MLP neurons of a small language model. Each row is named by its layer, matrix (gate and up: input weights; down: output weights) and neuron, and shows model dimensions 48-175. Each number is 50 + 12 x the weight over its row's rms, rounded and kept within 0 to 99. A neuron's up and down rows have the sign that makes its largest values positive.
After each neuron's rows, "fires before" lists the tokens most often just after its 100 highest values on Wikipedia text that the model never trained on. A number after a token or word is its count.

L4.gate312:47 75 53 59 44 38 47 50 41 51 76 60 49 70 54 43 53 58 40 28 62 70 42 56 60 66 53 46 60 42 47 42 46 38 36 45 41 78 53 49 75 43 48 40 46 35 32 61 46 38 48 51 35 29 63 49 55 50 69 31 49 32 68 29 45 54 64 32 73 67 49 45 38 39 23 55 53 53 48 55 70 44 37 77 36 59 59 49 46 54 45 40 47 52 46 71 37 64 56 34 48 43 60 65 43 45 36 47 39 51 43 45 66 43 47 54 39 59 48 47 17 46 56 63 20 60 36 59
L4.up312:66 56 70 78 42 47 60 68 33 52 42 72 63 79 46 47 58 27 76 54 59 52 49 64 55 66 47 58 50 60 44 55 37 34 30 49 39 53 59 41 59 42 37 63 60 43 46 62 59 44 60 47 48 63 57 51 53 53 51 37 60 60 46 31 56 40 53 55 70 56 49 53 33 60 54 44 33 61 61 84 59 61 73 58 63 56 59 75 50 38 65 43 32 57 32 55 47 62 66 43 46 47 53 45 58 47 46 31 47 50 48 54 43 25 49 46 56 42 51 52 42 52 63 35 61 49 64 39
L4.down312:44 64 39 32 49 67 46 52 61 33 38 57 55 49 43 37 70 55 50 46 57 39 55 45 35 51 25 70 50 60 54 55 72 56 29 67 53 59 58 37 25 60 38 56 63 64 45 30 60 67 75 32 66 45 46 74 68 48 61 46 43 76 52 58 52 38 48 65 60 35 61 61 69 52 67 71 45 52 60 38 50 48 60 36 67 57 37 55 55 60 83 57 40 47 26 49 42 55 39 69 37 54 42 39 59 58 67 47 76 54 43 55 56 56 51 44 65 35 53 44 36 39 57 32 67 42 62 45
fires before: "\n" 94

L8.gate325:18 36 56 68 45 48 32 45 21 40 58 41 56 65 62 24 78 56 35 38 63 66 31 43 49 40 42 48 47 58 38 53 40 51 51 45 42 30 47 89 58 61 38 71 59 60 37 38 32 60 43 40 39 70 51 50 32 67 38 33 46 55 58 30 49 45 64 69 60 61 46 51 57 64 32 76 34 58 58 39 52 47 52 45 38 54 45 49 44 36 46 60 49 53 39 51 44 59 67 71 45 34 60 44 52 61 44 45 52 74 38 56 66 33 51 37 74 46 62 66 52 63 29 62 49 58 29 71
L8.up325:67 64 76 40 42 41 59 59 44 29 59 49 60 53 50 53 48 20 48 56 45 40 47 59 60 41 32 60 66 49 53 27 62 55 35 48 75 46 45 53 47 43 53 59 50 58 40 43 69 42 44 62 61 50 61 72 61 61 55 38 54 72 53 47 48 38 53 78 72 49 30 57 31 48 61 47 38 55 43 39 44 35 63 51 54 62 36 50 53 41 33 50 48 56 59 58 55 34 36 50 53 48 42 42 54 25 37 49 53 58 51 32 49 32 50 67 38 44 54 31 43 43 33 29 61 54 40 73
L8.down325:36 60 67 40 59 61 58 53 52 45 51 52 35 35 44 60 53 51 61 34 47 40 49 59 37 44 25 55 42 47 34 49 46 36 57 43 37 53 54 61 48 52 59 41 47 49 62 37 39 62 49 56 39 20 42 54 44 44 72 77 77 58 29 60 51 61 55 66 46 66 39 43 37 38 65 43 40 50 46 51 44 64 62 45 30 37 38 55 51 49 53 54 58 65 38 46 30 48 36 19 35 48 48 51 50 47 46 54 32 53 53 43 44 65 41 53 55 53 58 36 48 39 63 53 55 56 42 31
fires before: "\n" 45, "ric" 5

L6.gate14:26 38 46 72 67 46 45 53 63 56 44 48 54 44 62 47 62 69 68 46 49 35 53 70 32 59 52 54 50 60 72 56 68 54 49 67 44 64 61 57 60 59 40 46 39 49 45 38 46 57 53 58 62 53 33 44 45 49 49 47 65 26 35 46 52 41 63 50 38 69 54 73 73 33 66 53 55 56 26 28 68 43 47 51 70 52 38 58 61 52 67 57 79 55 68 30 38 60 52 51 34 44 64 43 54 35 55 72 53 38 51 72 62 60 47 30 66 47 58 36 45 35 48 36 55 29 58 47
L6.up14:47 45 62 52 57 52 33 30 51 50 55 60 58 54 53 74 25 55 55 56 63 32 51 41 66 64 52 72 33 59 55 35 62 60 69 55 54 59 41 46 49 49 43 70 36 49 38 68 37 42 37 49 44 45 63 61 61 75 32 34 42 60 20 25 73 59 46 62 45 44 43 46 41 56 63 58 42 46 36 36 25 51 32 37 67 21 54 62 33 54 56 48 48 52 56 37 47 36 65 41 41 59 57 37 48 54 75 39 56 59 57 62 47 27 49 61 52 40 60 39 56 57 36 53 36 59 55 61
L6.down14:58 63 38 53 41 37 35 52 38 60 25 54 63 37 59 38 51 64 41 52 62 71 55 60 45 48 49 38 31 73 33 48 43 69 64 55 52 63 57 59 61 67 45 59 44 45 38 54 56 42 48 58 54 42 44 63 69 51 40 57 64 32 53 43 45 57 45 55 66 50 50 51 46 56 33 69 52 60 48 32 62 46 51 53 51 42 37 69 59 59 48 30 54 56 49 80 57 30 34 41 44 49 43 49 42 48 43 46 25 43 38 44 48 15 69 37 34 39 40 59 68 58 54 45 58 45 50 53
fires before: " of" 23, "|" 20, "|---|---|---|" 6, " " 4, "|---|---|---|---|" 4

L10.gate74:65 44 74 46 62 50 45 62 43 39 49 45 51 56 58 61 26 64 62 62 61 55 81 37 64 39 54 44 41 42 73 52 52 60 42 52 40 40 44 47 50 53 46 54 41 64 61 46 51 44 44 30 46 52 62 39 58 64 63 46 34 39 46 37 37 42 79 77 52 85 35 58 42 43 65 52 37 45 29 47 45 43 51 72 78 56 54 63 44 67 62 59 59 64 44 45 51 36 38 51 59 49 41 20 46 70 43 49 40 51 32 43 57 37 32 39 43 82 56 55 56 65 40 43 50 46 57 67
L10.up74:51 58 58 23 67 71 49 67 61 71 69 41 42 58 56 47 45 54 76 53 78 49 67 49 42 38 53 55 66 37 35 37 23 47 35 41 35 70 28 60 62 50 52 50 58 51 65 44 49 35 62 49 65 31 34 51 42 72 55 32 45 37 48 53 66 61 49 53 29 68 58 55 51 54 48 54 57 65 44 41 56 53 58 61 66 52 31 39 61 57 73 42 35 40 46 38 28 43 58 47 62 58 51 43 46 72 30 61 34 55 46 47 44 39 41 36 45 55 64 61 54 59 79 42 49 49 27 68
L10.down74:49 19 82 58 57 57 59 33 53 68 51 36 71 36 55 61 57 64 62 50 35 54 51 65 61 63 76 59 42 42 41 51 59 28 25 50 67 43 45 72 49 48 46 49 45 52 43 60 46 51 44 41 52 52 71 54 61 48 55 57 31 66 44 44 45 42 55 52 38 49 39 69 49 36 60 47 31 52 60 33 48 49 67 60 62 47 49 48 20 53 35 54 42 49 38 44 39 37 37 74 47 59 53 54 52 63 31 53 45 37 44 41 49 46 49 41 43 24 37 40 47 59 55 63 52 41 53 53
fires before: ")" 27, " |" 13, "–" 9, " (" 8, "s" 7

L10.gate321:45 59 62 52 71 37 45 52 57 51 48 40 54 71 41 72 82 70 58 60 43 37 52 56 55 42 53 64 47 46 36 74 66 62 38 41 56 34 76 45 63 56 23 65 45 64 59 43 54 65 54 50 55 61 69 65 35 41 66 61 85 57 57 64 34 55 34 59 53 43 52 59 65 53 47 52 42 35 46 52 41 65 46 55 44 48 36 40 55 28 52 47 54 52 52 55 66 38 63 39 62 44 44 47 70 33 60 26 65 70 44 62 56 51 60 50 26 55 39 62 32 42 44 49 49 57 18 55
L10.up321:65 50 62 44 48 46 59 34 55 47 71 14 44 41 38 47 60 48 42 62 48 55 43 46 59 39 48 61 35 51 41 48 73 34 53 34 38 52 49 60 38 60 44 56 65 56 34 52 40 57 45 52 51 57 53 21 69 58 48 53 58 40 40 49 39 42 45 37 39 30 53 52 27 38 46 50 41 45 43 44 63 57 58 31 44 72 51 51 40 31 20 53 41 64 35 38 53 42 52 46 53 35 53 54 51 56 31 35 40 49 36 28 52 42 48 23 64 52 57 81 49 42 52 53 38 48 44 55
L10.down321:52 68 49 60 26 68 41 63 42 59 59 77 34 58 51 56 52 67 37 52 47 48 46 77 55 09 37 46 55 51 60 80 53 70 52 54 64 55 56 68 60 28 37 53 43 54 70 40 57 43 42 52 47 42 50 51 42 57 47 50 50 50 42 48 58 64 61 55 35 28 51 46 59 42 32 40 31 47 41 65 69 55 52 53 36 25 48 46 48 61 45 56 47 52 49 44 70 51 45 54 74 38 60 45 72 51 60 60 67 44 63 44 50 74 34 28 28 47 63 50 39 53 41 48 49 48 62 44
fires before: "9" 18, "4" 13, "0" 11, "1" 11, "5" 10, "7" 10

L4.gate189:20 47 42 56 66 29 19 53 48 40 44 51 45 58 62 35 60 50 42 46 30 46 59 38 50 40 58 55 19 60 52 37 34 72 30 55 56 35 33 53 52 46 57 61 34 57 53 41 54 50 53 37 46 61 76 45 43 37 60 48 59 68 65 39 19 33 58 62 57 50 42 60 64 22 38 32 62 59 43 44 31 56 25 55 44 60 48 59 43 62 58 46 56 69 68 39 70 62 52 51 39 38 55 47 61 30 48 31 45 44 35 34 66 54 42 50 34 55 43 67 47 53 34 41 39 55 44 63
L4.up189:34 43 64 48 56 66 49 65 69 47 32 54 62 36 56 50 68 32 44 40 53 36 48 37 39 48 79 55 41 50 65 50 41 59 46 61 49 50 26 28 71 30 51 30 50 64 63 49 53 82 47 57 56 51 64 45 39 30 77 71 53 72 39 51 57 52 38 40 55 48 58 55 56 48 49 42 67 51 37 55 48 39 64 33 57 50 25 66 61 47 46 49 51 65 65 42 67 46 42 44 53 47 59 66 51 61 52 56 61 67 42 34 42 48 46 61 69 30 41 62 43 47 38 31 51 68 28 51
L4.down189:59 45 57 53 37 52 47 47 54 66 58 53 54 52 44 44 32 43 31 35 43 51 69 51 53 72 34 55 75 51 60 49 58 47 47 54 58 55 75 22 37 52 65 62 74 43 64 32 56 70 51 26 48 46 60 62 56 68 28 52 32 25 59 53 62 45 47 51 41 49 34 70 22 57 57 24 62 47 67 45 62 47 45 56 79 54 52 49 34 43 60 34 41 51 50 55 62 29 60 39 68 48 48 48 43 54 45 46 57 51 39 41 43 41 46 39 48 65 64 51 71 49 74 47 42 58 70 59
fires before: " |" 75, " " 7, "\n" 4, " —" 4

L5.gate270:48 66 54 62 35 54 52 67 45 46 59 43 54 63 45 45 64 66 57 75 46 41 63 41 57 26 56 42 42 62 52 37 51 33 50 29 43 55 36 37 49 43 39 41 55 35 30 39 55 72 65 49 45 54 45 22 64 39 65 53 44 52 46 41 54 42 68 35 41 64 60 62 50 34 57 55 49 46 64 61 45 20 57 46 72 59 43 38 62 47 69 48 52 29 49 40 58 44 37 60 40 59 60 58 65 53 51 52 40 48 40 59 42 61 61 33 53 31 47 56 42 40 44 49 69 55 58 54
L5.up270:26 41 63 30 45 52 44 37 36 68 48 40 39 54 66 37 45 64 46 48 51 50 42 71 16 34 27 42 51 43 51 56 40 61 40 38 59 29 54 66 50 38 54 55 33 48 78 39 45 55 50 57 53 27 60 62 47 78 42 58 39 49 46 62 56 58 35 49 54 45 39 33 37 64 49 33 55 33 49 52 58 61 51 47 54 66 28 53 60 47 76 56 54 57 44 37 50 44 55 65 43 60 52 80 62 62 55 50 39 45 37 69 60 55 37 32 59 52 45 29 58 55 50 63 56 57 45 56
L5.down270:50 54 39 53 52 43 35 64 50 21 55 71 52 47 49 56 51 69 46 66 42 63 64 69 43 27 59 53 46 34 53 56 27 28 51 43 45 46 40 45 71 62 48 52 46 53 52 43 45 85 63 50 53 51 50 51 65 64 51 52 32 63 60 43 68 62 47 46 71 41 56 58 63 43 43 40 68 59 53 80 39 50 51 52 36 47 41 65 52 49 53 59 43 46 50 45 33 62 34 56 55 55 52 51 46 67 49 52 55 33 62 32 32 57 57 51 58 58 52 41 51 35 55 71 44 48 59 61
fires before: " |" 27, "\n" 18, " (" 13, " positions" 5, "um" 5, ":" 4

L10.gate53:52 64 35 45 53 55 62 85 56 61 63 36 59 44 53 40 62 54 34 43 46 41 60 49 58 47 53 53 84 42 48 52 53 55 48 42 58 35 69 34 75 57 36 44 13 52 39 54 44 50 32 31 74 56 55 52 42 48 37 72 63 48 61 54 43 52 55 73 61 38 46 63 50 47 45 51 61 49 60 37 57 53 36 58 64 53 55 55 53 67 33 59 57 51 53 61 71 55 62 45 34 46 62 33 59 40 43 50 60 49 44 23 50 69 46 67 57 63 44 56 76 51 52 52 32 50 51 52
L10.up53:66 51 38 28 43 59 67 54 50 57 50 60 52 53 60 46 53 47 43 47 43 24 61 64 73 63 35 32 35 43 62 61 54 48 40 61 13 48 46 68 57 59 36 66 80 45 76 61 60 61 65 63 56 47 32 61 68 45 45 53 32 65 40 46 67 39 54 25 31 69 57 39 60 42 59 54 39 50 51 72 58 41 51 43 56 55 59 57 55 52 64 48 46 62 54 42 36 45 53 56 41 47 39 49 71 22 48 32 55 60 43 54 32 26 41 42 44 42 41 60 52 25 59 45 58 55 52 47
L10.down53:46 47 52 50 41 55 68 50 64 62 50 55 41 64 63 54 42 44 43 60 60 57 65 37 55 42 56 62 68 45 44 48 51 73 17 50 52 53 43 55 49 69 49 50 49 35 59 50 64 41 65 48 57 42 58 64 66 61 60 67 51 72 55 44 54 74 66 57 42 44 54 40 57 44 42 36 68 53 57 47 64 64 52 69 37 32 51 54 64 39 61 52 57 22 48 30 55 61 35 50 51 70 58 49 49 70 55 60 50 48 31 26 43 71 51 59 69 43 55 44 36 24 43 65 32 70 53 58
fires before: "2" 13, "1" 13, "3" 13, "0" 11, "4" 8, "5" 7

L5.gate368:43 44 44 64 45 47 50 54 49 56 59 52 67 41 50 45 69 39 56 54 47 54 57 65 41 39 41 41 45 61 44 73 52 56 48 56 47 53 46 34 53 59 53 75 53 27 54 33 39 42 50 49 33 58 43 30 60 58 50 67 55 65 53 43 57 45 71 40 50 39 47 61 40 46 63 58 26 80 52 63 46 64 69 62 71 48 53 65 55 55 70 46 26 42 43 51 36 47 49 71 52 35 67 35 58 80 34 36 42 67 49 39 49 47 43 54 55 51 82 60 76 64 56 59 55 46 62 51
L5.up368:60 29 42 43 49 52 55 46 39 39 41 34 56 45 61 44 74 44 21 57 63 26 53 52 45 44 22 47 60 60 72 49 46 61 48 41 51 67 56 66 57 60 55 54 51 39 39 23 77 58 37 51 34 67 63 53 64 61 51 41 49 25 59 53 27 61 51 45 51 53 60 51 40 36 35 30 69 49 46 68 40 55 52 42 53 43 24 35 49 54 43 60 55 35 72 51 62 45 37 63 39 46 51 44 40 50 55 47 47 55 36 61 55 63 39 42 64 46 57 29 32 49 49 61 42 32 39 37
L5.down368:42 53 41 58 37 50 60 79 50 72 29 29 31 46 37 53 66 63 58 46 48 48 47 55 56 35 64 43 42 56 61 80 64 26 79 41 33 46 68 57 40 41 64 73 50 72 61 54 39 41 39 64 41 59 50 44 58 50 59 45 38 55 37 60 61 37 73 34 57 36 61 53 60 50 37 56 56 59 51 52 56 58 24 63 54 45 43 68 26 58 57 48 44 72 40 62 29 63 44 44 45 53 61 47 61 40 35 43 24 45 48 61 50 57 69 45 43 59 51 39 47 43 53 45 29 39 49 30
fires before: "\n" 58, "," 5, " |" 4

L10.gate294:14 48 56 62 59 62 56 46 42 49 28 33 32 62 69 54 64 49 73 41 38 68 56 51 47 46 54 60 57 35 63 48 62 52 40 44 63 49 17 45 63 47 55 49 65 48 45 40 44 60 63 45 46 43 55 45 36 63 47 72 44 32 44 48 44 57 35 58 52 61 56 45 70 61 61 37 61 59 40 53 46 40 48 50 52 52 38 46 43 51 55 50 68 24 47 82 55 36 33 38 41 41 56 73 63 29 49 53 75 41 93 57 54 38 40 31 44 39 61 41 39 63 66 39 61 40 32 53
L10.up294:52 42 63 48 57 53 29 50 67 37 75 47 47 50 43 61 32 41 43 55 66 47 40 76 70 41 50 52 52 60 37 80 24 72 56 42 42 66 64 58 51 55 57 65 51 45 37 41 66 43 58 59 62 59 48 69 48 43 50 44 47 52 48 39 44 50 40 47 70 58 41 64 58 71 65 53 45 47 38 45 56 51 23 58 44 54 66 56 38 65 49 49 74 48 42 46 33 57 53 31 50 34 59 22 87 44 70 60 41 42 61 36 53 40 47 74 31 23 50 65 43 41 45 35 58 50 38 50
L10.down294:38 40 34 57 35 45 52 41 58 34 44 52 51 60 59 25 49 30 28 69 43 47 37 37 43 55 44 63 47 42 79 52 68 33 36 52 43 36 78 40 48 47 41 61 45 47 49 63 54 59 46 53 46 51 81 60 53 47 50 44 36 50 47 41 58 60 58 58 45 54 66 23 48 41 40 64 40 61 43 52 50 57 54 45 25 45 57 58 37 56 43 40 50 27 68 44 41 40 32 47 47 45 39 71 63 52 60 69 39 58 47 54 50 45 65 39 61 63 53 40 42 59 52 39 64 56 59 55
fires before: "0" 18, "," 15, "9" 11, "4" 11, "1" 8, "2" 7

L10.gate329:34 65 22 39 58 39 38 22 39 52 54 30 64 36 44 53 62 80 33 55 39 51 57 58 56 51 53 42 38 36 56 49 54 64 33 70 54 38 42 41 59 56 40 37 30 53 59 71 47 35 62 76 59 38 47 40 52 56 81 37 57 70 34 47 52 52 62 43 45 63 34 42 35 45 33 56 41 50 24 49 41 75 48 49 54 65 40 39 58 52 44 43 65 30 60 43 47 67 69 39 36 60 54 49 66 44 34 56 51 59 32 50 70 41 51 44 22 37 48 81 28 49 35 38 43 55 39 55
L10.up329:32 43 38 36 62 52 24 40 63 51 53 36 67 55 39 56 70 59 59 47 58 22 52 46 60 35 49 39 53 73 35 62 41 73 58 55 58 42 61 54 46 43 43 40 49 42 46 54 58 52 56 46 52 55 39 49 37 41 47 52 55 51 40 51 44 70 64 63 39 44 33 29 50 48 40 63 46 58 22 38 43 59 37 54 37 57 40 42 54 58 45 57 40 36 39 63 35 50 73 69 52 56 77 58 70 21 61 58 70 39 53 60 55 25 42 57 75 47 43 38 44 44 43 56 41 41 18 55
L10.down329:57 50 65 55 57 67 41 59 52 61 48 65 57 62 46 43 33 47 60 59 61 62 61 43 40 54 59 55 50 66 53 44 39 42 64 39 35 62 59 47 40 42 60 69 37 52 53 35 38 49 43 39 60 61 27 48 41 44 55 46 57 50 40 47 36 32 48 46 36 45 50 34 56 56 37 72 52 56 52 45 49 49 44 56 62 41 51 35 47 44 38 38 44 42 43 47 36 54 43 26 54 58 54 50 58 58 38 59 42 42 30 44 33 40 35 34 33 65 60 71 31 56 47 61 50 40 53 42
fires before: " " 63, " |" 34

L10.gate306:35 39 64 53 62 63 65 43 79 57 48 30 54 56 48 52 50 55 54 52 34 61 44 48 78 46 72 39 64 37 55 46 50 39 41 35 67 61 50 63 30 39 41 33 38 70 51 38 50 52 33 48 59 51 54 61 31 62 46 59 70 39 33 54 44 71 56 53 37 40 48 48 36 47 34 30 51 49 34 42 40 48 50 53 45 63 30 35 56 63 48 38 68 49 40 57 63 57 48 55 65 43 53 29 59 31 59 63 21 65 63 48 39 59 50 62 31 29 67 56 42 37 49 56 42 51 35 62
L10.up306:29 46 60 42 50 37 60 43 47 59 51 49 43 41 61 60 42 47 55 38 46 50 27 41 67 59 63 31 52 61 35 40 69 46 41 52 28 32 58 54 43 33 40 39 45 49 54 37 68 54 29 44 58 39 59 66 58 31 62 59 39 59 20 31 42 70 53 55 33 55 56 49 63 44 70 40 52 59 68 41 59 54 54 45 34 69 61 48 43 53 70 57 45 42 34 53 50 58 50 57 52 67 59 21 66 38 46 42 39 72 59 38 59 45 33 45 62 38 59 50 45 45 59 58 63 53 47 49
L10.down306:46 31 45 63 18 61 54 24 47 52 54 56 09 32 67 51 39 45 60 70 67 49 45 46 57 64 60 29 59 48 33 56 45 48 36 52 46 36 58 56 37 51 60 37 83 37 67 48 59 34 48 56 35 39 51 68 68 42 36 50 32 41 51 50 61 49 36 71 52 45 67 42 49 64 50 41 58 27 54 85 46 56 54 48 28 59 64 37 58 51 48 48 49 54 56 47 53 51 52 47 40 47 64 57 70 42 59 51 64 50 66 60 49 58 65 45 52 43 51 47 56 68 64 47 56 54 48 48
fires before: "," 29, "0" 21, "5" 8, "9" 5, "." 4, "1" 4

L5.gate326:65 54 54 63 28 53 37 72 48 39 55 44 41 58 53 77 55 54 37 45 55 62 72 47 31 61 33 65 48 66 65 65 44 57 42 38 59 56 45 56 45 24 42 64 38 58 47 51 60 42 22 62 31 48 61 56 65 64 38 48 62 57 46 39 62 43 64 57 50 36 36 50 36 63 50 57 44 74 40 32 38 37 59 54 60 62 55 39 41 58 52 64 38 41 29 55 63 46 42 51 21 51 61 78 57 59 21 62 66 39 39 61 43 45 45 45 64 47 55 69 54 66 66 45 66 49 54 66
L5.up326:58 57 48 40 40 53 57 69 55 63 53 58 51 61 46 53 42 59 35 65 38 55 44 51 38 45 49 62 32 51 55 42 43 46 48 29 57 34 43 46 23 59 25 49 52 81 43 33 48 42 50 60 47 65 24 45 44 42 58 47 50 37 67 57 74 49 36 45 54 42 43 43 46 50 42 45 61 63 42 33 69 36 43 21 61 36 64 56 55 48 21 65 46 44 59 60 51 34 37 54 47 64 49 53 43 46 36 59 42 69 31 41 35 34 66 49 64 79 57 45 54 45 63 18 67 50 45 27
L5.down326:53 26 57 37 58 30 32 32 52 69 41 33 56 39 40 31 58 44 67 58 59 58 53 53 49 38 32 58 45 21 30 46 60 40 54 45 41 54 49 44 48 71 58 55 44 32 50 69 62 44 42 40 56 33 58 47 35 53 55 45 61 51 47 46 68 61 45 60 32 58 57 57 57 42 47 53 47 36 40 58 35 26 47 44 39 46 51 39 38 62 34 57 51 55 52 70 68 52 59 42 66 60 67 84 49 48 51 45 30 46 43 53 41 62 54 60 44 22 29 28 47 39 52 43 31 26 46 50
fires before: " |" 54, " -" 5, " (" 4, " " 4

L2.gate177:43 55 68 46 68 33 41 60 36 55 46 38 52 36 50 35 44 62 72 40 32 45 56 74 50 40 51 71 55 41 86 64 59 59 28 62 55 48 49 60 70 41 61 27 47 46 67 33 48 61 53 36 55 40 64 52 51 58 58 38 64 28 60 22 43 59 60 35 62 42 27 48 29 43 51 34 40 52 45 54 67 42 42 64 63 81 51 46 55 47 70 53 38 42 61 55 40 48 48 47 46 48 49 46 44 37 44 46 39 63 43 51 40 45 44 55 54 50 54 36 48 53 57 57 42 52 54 53
L2.up177:32 62 52 30 56 51 50 50 48 44 48 42 38 39 59 51 37 50 45 53 34 61 58 74 50 37 64 68 35 62 64 50 60 45 43 60 63 62 51 43 49 50 36 55 82 55 56 45 36 76 36 56 76 25 72 48 37 58 61 36 42 26 47 56 30 64 46 24 61 38 48 61 31 41 46 33 57 42 55 55 61 65 45 72 68 56 61 70 44 38 81 42 43 36 61 35 48 42 46 35 60 60 54 48 39 47 51 56 33 58 35 37 52 51 54 60 45 51 45 29 53 55 55 47 70 55 62 36
L2.down177:52 67 68 50 50 65 52 30 69 52 57 56 23 47 64 60 70 36 41 47 53 61 66 48 40 37 57 44 51 57 27 32 47 47 31 38 56 38 48 49 37 52 33 60 74 54 47 58 42 46 48 68 54 33 65 64 28 34 74 52 39 34 43 57 41 53 39 61 46 42 63 47 68 44 59 46 67 46 76 60 50 56 63 59 51 20 44 73 44 38 54 59 50 62 44 46 45 35 46 34 50 45 60 49 68 50 66 55 65 31 59 31 48 31 53 41 53 38 45 56 34 36 45 39 51 64 60 45
fires before: "," 13, "." 12, ":" 8, " of" 7, " and" 6, " (" 6

L5.gate350:57 43 67 61 68 67 34 47 36 70 47 39 70 56 32 36 52 63 55 58 64 54 57 49 54 46 24 54 47 48 57 49 10 56 56 50 49 49 65 52 58 71 65 67 34 47 55 42 46 50 55 47 46 44 39 56 58 68 43 38 69 19 42 38 77 64 68 38 45 57 51 65 50 42 64 40 47 54 49 53 65 46 39 38 62 57 55 46 67 48 51 38 61 49 30 49 42 57 62 71 71 50 63 53 63 47 63 63 56 65 30 37 35 56 23 49 48 35 72 43 58 40 40 68 60 32 52 50
L5.up350:43 51 52 43 34 47 69 39 35 43 37 33 53 49 33 52 50 43 33 56 53 52 54 41 52 40 41 57 55 41 47 48 46 42 55 60 79 43 41 52 60 43 38 48 55 31 59 32 61 56 53 41 57 59 67 51 69 52 37 70 32 46 64 50 67 40 79 34 55 65 63 51 46 47 50 47 22 73 76 57 72 45 78 35 65 55 33 67 58 22 62 60 68 25 36 40 54 52 56 66 56 33 54 47 38 61 61 67 52 42 37 39 53 60 38 43 49 38 50 46 50 44 53 73 55 41 71 60
L5.down350:45 58 41 56 21 31 48 49 61 41 40 39 46 61 59 43 45 56 41 46 41 60 29 51 47 40 75 40 61 54 47 50 45 45 58 53 43 46 43 54 34 37 42 43 41 69 39 36 51 72 44 66 54 53 66 53 46 68 49 62 44 59 58 51 50 36 72 54 83 63 64 48 62 68 38 31 38 75 55 43 42 68 53 55 65 32 57 77 54 81 45 94 48 48 44 39 64 56 49 48 60 35 32 62 30 56 47 37 55 46 61 58 41 42 51 61 49 57 57 49 41 52 60 35 46 67 34 56
fires before: "\n" 95

L10.gate144:61 47 57 35 61 52 45 58 59 58 72 22 58 39 50 51 58 56 64 79 45 38 64 56 51 44 31 52 64 51 60 38 58 56 55 39 64 66 63 55 47 49 51 49 53 44 33 39 56 65 51 53 63 38 58 43 44 53 52 63 50 47 48 40 59 26 54 62 55 68 56 50 35 43 48 39 33 41 63 65 49 70 74 39 45 49 50 77 63 49 48 70 78 60 42 50 27 60 42 35 44 38 44 27 55 63 61 66 53 39 52 53 45 40 26 31 49 43 56 36 52 35 52 34 59 51 48 71
L10.up144:72 38 63 52 51 75 67 75 39 67 39 61 58 60 46 64 47 67 29 65 64 43 54 49 56 48 52 61 60 43 36 52 46 64 42 39 59 56 49 51 37 46 62 39 27 40 46 60 52 58 42 46 43 60 63 42 48 55 40 43 35 56 34 61 38 33 39 53 37 41 46 26 49 51 47 41 52 56 40 56 52 54 49 31 61 39 50 50 50 31 59 55 46 71 50 50 44 66 58 34 57 40 48 56 84 48 41 56 25 53 39 62 57 56 45 46 70 73 32 47 34 22 53 70 41 56 52 83
L10.down144:50 60 61 55 59 40 54 29 56 27 35 54 42 32 70 68 44 63 43 58 54 44 56 61 62 53 43 55 40 59 26 58 47 57 44 37 51 36 45 60 58 60 51 44 48 45 32 62 68 50 39 58 43 55 59 33 45 28 72 54 52 42 57 38 45 38 64 49 59 31 47 38 55 65 46 41 72 51 29 76 59 25 56 37 48 40 46 54 45 42 60 48 62 60 56 67 60 32 24 66 44 59 43 71 48 49 72 63 63 51 68 45 62 59 62 42 68 65 34 42 37 58 32 44 73 50 83 58
fires before: ":" 20, "\"" 19, "'" 7, " of" 7, "\n" 4, " (" 4

L5.gate235:62 37 50 64 54 43 56 59 61 30 59 54 58 63 49 32 61 76 64 47 48 66 64 52 50 36 41 34 63 32 68 49 43 40 43 38 45 56 40 67 62 55 73 51 72 49 51 52 57 46 46 54 39 51 50 58 26 73 44 43 49 30 61 41 24 59 83 57 58 54 41 36 55 47 32 45 27 59 57 40 26 26 53 48 58 53 63 50 72 48 65 31 52 44 60 60 47 60 64 33 45 40 44 32 48 28 53 52 29 58 33 49 64 45 45 47 47 53 69 58 50 40 51 49 41 65 40 45
L5.up235:47 61 47 51 58 61 63 70 58 52 59 39 50 49 49 23 57 57 60 61 48 27 60 43 79 34 37 40 55 42 62 78 43 60 47 26 61 23 55 44 39 37 45 67 50 77 60 55 59 47 61 38 56 60 68 54 52 55 45 31 64 33 49 41 47 46 46 66 45 56 69 47 40 39 53 50 57 31 24 61 54 34 48 59 71 44 43 49 65 45 75 72 45 49 53 48 44 58 65 33 35 48 33 56 66 50 54 75 73 71 50 40 56 51 54 22 61 51 56 55 33 58 62 36 54 56 47 40
L5.down235:54 62 32 74 64 33 52 39 59 44 33 67 53 67 62 75 55 50 73 58 36 52 72 43 40 66 57 47 76 37 63 32 36 28 56 73 22 56 62 69 40 50 43 41 49 41 60 38 62 47 61 57 58 42 37 53 46 52 67 36 49 51 43 40 30 40 54 53 69 50 32 53 61 45 56 49 45 61 56 56 49 52 44 52 73 80 38 52 45 45 56 19 43 53 41 37 50 49 34 37 53 56 55 51 48 58 47 58 38 61 39 25 47 58 47 53 48 35 56 52 36 50 37 65 39 46 44 52
fires before: "\n" 61, "1" 7